python train.py --num_hidden_layers=14 --hidden_size=192 --num_attention_heads=6 --num_key_value_heads=6 --head_dim=32 --intermediate_size=960 --vocab_size=2408 --hidden_act="gelu" --norm="layernorm" --norm_place="pre" --norm_eps=1e-06 --positions="alibi" --qk_norm=false --attn_scale=0.177 --bias="all" --tie_word_embeddings=true --parallel_block=false --init="trunc" --init_std_qkv=0.0431 --init_std_o=0.0536 --init_std_up=0.0617 --init_std_down=0.0617 --optimizer="adam_hyperball" --learning_rate=0.00581 --beta1=0.9 --weight_decay=0.0 --lr_head=0.0068 --max_grad_norm=0.5 --warmup_steps=351 --schedule="wsd" --decay_fraction=1.0 --decay_shape="linear" --final_lr_fraction=0.1 --batch_tokens=32768 --max_seq_len=256 --doc_mask=true --z_loss=1e-05 --train_tokens=125600000 --max_steps=3834 --dataset="wikipedia_en"
MLP neurons of a small language model. Each row is named by its layer, matrix (up: input weights) and neuron, and shows model dimensions 64-159. Each number is 128 + 32 x the weight over its row's rms, rounded and kept within 0 to 255. Numbers have three digits each.
A block is one neuron, or neurons of one layer that tend to fire together. After each block is what it responds to, as a language model described it from the Wikipedia text at the highest values.

L5.up870:147111152178155124088108109122216129129156144180191110138120182130147160132078132174093135164109072093129138163128104160146119143168133075086142119119095076140186114112157132122123066103174114164094107123143119104123074097160152137130096132098132097147126167179153129126164073116110109116
Clause-linking words and prefixes. Conjunctions opening a new clause or continuation, mostly after a comma or noun (as, or, not, than, that, also), plus word-start pieces like pro, mon, re beginning a verb (pro-gressed, mon-itored).

L5.up277:138185185085156079133128105182119180094131130114130113146141057111136122136111087162095172129087079121079068092124159068123143144120115143116071141067081152133132079085119195080099101161092084112171101124179111094120067134123104077086154148117177112142202124091116170118129116133128077113
Indefinite article "a". The word-initial token " a", almost always the article "a" after a preposition or verb, e.g. with a degree, to a wooden bridge, brought a gun.

L7.up84:132099128128139101093148187091095156198130097156161138150123087070162143150062136131169143120090111070126127121155162125108115127098091138097113111126146126104125135097147167125103116145153106167192191124129142137203213128176104134069129078160153137048114068140073171162077159064151143109
L7.up137:099158127165141154147156085112114170129100074161157076144085107144114150179140159085086134082096147123062154104189091143158171138136175145198167142126100136102112098132118177095064065152113149098155174117149135146159167141154139147072150109102131178108153096083159144157089070085083133108
L7.up225:112082139121090159111155152103176165150121106173185146089110142133081094144160113105160155101156116097069109075156170093152206149090165190154137146146078118118127089123142136103103178167123161111100142154129163190088146103172072116112151176146141128082167090149129172099138122138081150173
L7.up258:111103107114151116063101098172118094135124141183172117162143129135129102190111146078103098085079123108129145173089170110175119164135161156149115080145087075161138143120152136076074169116124201177209090134156170113076164065161117091097147092115121158062126155138161137162104127175115158094
L7.up365:089094137140143174125162117024167118120078170102165171156115069105183133119131105079093096138120146084072084079119109153202143101102160157137119123086114143107112118117156148144102119122139140134121116102152232137128179056109115122108135123106152160102153111140156213146118164114148104128
L7.up369:150148151154190093134088116113165172136074161211116120155124121109125146173120152116189093103106099107116130147112148117155161115126155138091070142124103104090122049201205160086148082149102175105142142190094130148088152090162135142106155140118150119085194098129149098146150162106110120144
L7.up377:193095136111180138103161116112133139176097113119116079168161102127092104137143127086120172133106107141095072119135133133102152131119094186042142130113084209161145119087128125096103106073114133090145151084123140145149105111131068101151155089121104089157174119167075109061161105096128090081
L7.up841:095094206105225088101130104086115144107149145149138107102116108167116130075057103134169159095113148091107113141191153124147132083093147167147067152123199151117142108122122135049094080106147093112165154139173178181146153088091133073084087166156129144034120117175125094177121120168175112094
Determiner before noun object. Determiners opening a noun phrase right after a verb or preposition, mostly "a", also his, her, one, e.g. "earned a degree", "from her first".

L8.up153:137117135049165098115086088101205072088152080180154147113086128154161124107171077151164177097122138117085142115163105144184111169103133219099059152121146127102102143109091152080126063133099105123104121121125106123133089121138123125133099123149089158122104126091080135119107100149137099154
L8.up181:095111110125102135116142165130148147150089062099187139142154134090114148152151097142176144186134154128126169176164139096134181142078112165173171164120093109142113089187158107135115101111120115154098151130162122197146075116136111133084157096113140144070105142097133144071122173143156082138
L8.up222:103146180074154056120171159135119130123129134141178064131128115115121080070079184166156102084099106130122080115130156127158131134110139166068122100087108093148200108094147088034066094116128113101121135119147150161137153120124094113151192144166107171129128154118101187155112069090165072161
L8.up381:116094108111165172051171141091135179133151130176158107134158133144139130151168156077075159145101106080092174168132127105090136140074130157096102132091132098127093145127153134096066083147157158102152144136145087082112105132147128149127183083093123103148086079130096099146095135135126126120
L8.up447:081122109081171086083100106076184112131102141145131092099136115161134109183181117111091102134085153086099144146144128127155105136113183179117123203034112124081110117146165105097125066162079203132180152092144114145123185089140086121091141133097146171120100124140115128154140111153125084104
L8.up614:099166152134174106152130124086133111156146145123146120114183175129123156123156108150137120089030144122113126129144114158163131137093122172091093142146169172138142110114163184103092078154102121120150127141143123099119107119171150151088158086066145085129056129142111115086136139095066062139
L8.up725:181116138093176088129139085072165107087098104102164178129182116094136098126185151109134103096131149115077196145108118101118139171114135116116132146140141093111108065194126095059109126129127127098155141095132152120122136148115134116116086132132174138101102094163116091120135082099147133126
L8.up882:123109152099141107080120121114124154148132121137122114156119093104045078163189070154160101153124079158080084144197153101141167120056138116137109123081096112154172133105127147116110118111144170127174155090157086131087154110148133118158165079113117160116093124109096110103173128197137116117
Article a and initial K. Mostly the article " a" after prepositions or verbs (as a single, within a year), plus capital K starting names (Kristiansund, Keeble, Kounalakis).

L5.up507:118177131137135083109126166146114168126127129106136122117174129124136079086109048107119142126059115156091123113102114164123201099122094155113101178140101118080085114108166186068126121107211132121066117138125135168162137092117083153166172134111158135106079144142136119133096132154101090100
Date day-number tokens. Day numbers in written dates and the comma right after them, as in April 8, January 5, 2021, or on 5 October 2015; weaker on section-header endings and mid-word pieces like circ.

L7.up283:152122073122132143095073134120174163181099122142151082184148119105128066155083117100120181103126087091125169146168088157128113127093150132125137163144078119147117100114111135139105106091112107126119154146107128132128114130136081084095178143128090134103181160106132085125148161130058122184
L7.up303:052097150067149176143090093095117119170068161166165078094118121165113120161105143075102086145157126116074095163099133145109105146124187141058072110154126123195195118152106109089152103107151151134124140180103153105117128115150087088089196171165133114146139094156148172116124117161118091098
L7.up383:086181111123112082103142105132116161174102104122150091176121108135133095148152156137150163122089131192043172123128115190090167173103132146106110107147136060151161094124090180103102089065138169141088097071128122161201189085118114124125134092083102156134164050162141124128159118095123119180
L7.up386:146109156087171137098147158132153152105108078124172095153100087163152071153041116118095147145118147136096140145122139153085124103101208116050168174129106104165176139107158138124112104076151104148086136173115126117170112073131112168118118075142139169092147119159161124146110103142081121093
L7.up432:177041108118120176060107177129141161136140105168164140133151097142158108114068127073102102162143068086116193129194131170137122098103121122102176158087128154142134091113133099142105095124159131073143148188110136096157176104144089177142089129125077145108148045120139086184117159186119101128
L7.up488:098130096088133082084155175091187121097168049138196143131135114149167073135129117134091174094115123128125127167190090157108176121102246152110141127131104080168159122108107168161122104061141139102084140132168111155133152097137079144126140122149128172117140138145137132161150082135097091150
L7.up660:114122175118131120112155096108117118147129100176159090146110086212158106120109116124132194117101111083064096169078177105183115148125193160134117165106145045163160134178107118114101115068103151123077191154147172163108139084136144116090163153145098220060123076130140103099111111140145070154
L7.up870:197122153083133161083111147142181088153073130181137108140141084150109075056134078124097163094114164083102123117137133133129136121143151160127128132121028140181129076138208145126156127128107099108099152095189118140117105118168154103121105159160145127097133125128174128108174148126147173123
Pre-verb function words. Function words right before an upcoming verb after a subject or clause, such as infinitive to, modals (would, could), relative who/which, not.

L8.up5:168163125109139172124106122124140121166096116168207089122114100150104113172170085090109144118112133172129093148151135100090143110083103168122064192146141038120054147094114190166100139130154100139106144147135163121166137112132082078091162072121128147148095099151091099103097140156119114086
L8.up294:122105100111140109105140098125138095134154161118150169167110134146117124159111112075127097174145082114164173154158170089051205126120141124128107121051135117129142133137151122035107153068162132096111086115175133167126120148063157130149099169114129159155086109143122158148146114181144155207
L8.up315:097194072074140153064111176174113146176095059127186158149175071125165121147130099094100124174071100150133126089128097145047116089109082177127110169145156162195137123103142130133123084135159171107211142182118137124121132129130075199102118155092124125071104139197115092145113106154123105160
L8.up423:108100129086125080122123132158083098153143101126139151054111118128119141125110129081129111110151137142135161042192188168080134162090170143113137148147129110172161094108089160124095138075109161085063119107154168171211118165144095169149126058128072109147144057119142151134112130166176153179
L8.up548:176057144112205143167165150172115134153152098138135165057109099179133118170128081121102112094107068127139120106127089099110101123105108148097099137063174127108175145101204078177162130188113187148140147156147140142099137061098138146138122065153186174111154092121125082159132124180126073155
L8.up693:160154090089160108082147113148148114108150093134139182172112088168139141153072113102116105095139085093120131192124117120159113058085106182080071171137113079110135115106122154064115114106172159104097098156137084114109157100167135106073164083137089135081159170149092155154123099195131080172
L8.up816:089128138111125158112104083138129063103159059122125168063128115090179150134155063150063112136080130140166093068147085152133126070089102102100155075144092126096147145132113071126135146131071114107150164158129119131100195108150086158117143172139170156119142089151110136121071113120195073110
L8.up921:118097100118091163069115155131065140132060099086130120065106110124101103178110108123156127170128089059131122075109115120086150117133148141090126135094177138128117113130206092117143134132089146141125133147132104163147151126128064133151174056087155153122119106172091128205096129160158059163
Token before a year. Tokens right before a year number, mostly month names after in or on, also commas, dashes, and list-row endings such as in March 2004, April 3, 2022.

L8.up39:139125101045104183092081088126123146092120165172100166109121161108121083145104095180151176088095156123092132159099086135138162119182165098080106118103057072136150103134131149129147109078124126124110159166093074151102106114160082138150091072105114204182177115131165124177117034157094116077
L8.up149:209180169103121132067191143098161120198092119137140141100131125184132100083115126153124194103164156102073126086098090143088147082149171147089134112141164130143135145153159097137108101122127175167130106162102094140040120119137143116090094160069124104139164086160150113166167139129080096143
L8.up199:135152093040102091111142125130150147135101097137146114177129106158182157120139166102094110048102114145105122174105099121064144139055170169192073140108111075168123117110152126160146100091146196181135138153173090150108086124179104144104137136146138146151189131172114148056124119163051101138
L8.up304:070100108098123063093163120152161097123200133102185109150131126123100134160132121128093162144106124109178119155130179171171084135138112135079134133111121109202152109193159137117049138104134162148193154097123124138165076150115089135146095127120147171145140128202141149157094127120099070125
L8.up540:126119144078158165087075180072127163109136113136181093121077117140111108136105139119150165043122095136126116065168145120118131161176157165126198142081151087152094105158100130110125113187170151145124091115118143090160179110123135188091097083131165088081130125118126102100150147131131114105
L8.up735:080125086101129139094107094086173111203067151119191144130125159140106116146135125100169087114087128129136106125098190144154147112114106108033110143159176136194132113189123101132120127138127106163092091120110087113150099160142109062156088093115138151111109100195092126102121110147093110164
L8.up744:146120112116095127157154073106157103166135103139149176152132136123149118090119108086153124148102142094092173105178152119173188141140138151071128134115174106192180110145132132074115068087140135127071159168102156088165129140161071181163112090111147096122143168138194146182131105123102160158
L8.up754:172166121083121122156114087114101134106055121123161125110105093145146130174067146095089142096119162148023181142111097118096150111130116163063074118092105103181108143123133109101123113164128125110082093134139164168145122151127049116092110095143123115113116146206138161125140083127156095090
Adverb endings and connectives. Word-final -ly/-ically pieces that complete adverbs (namely, largely, politically, formerly) and connectives like and, commas, as right after a noun phrase or date.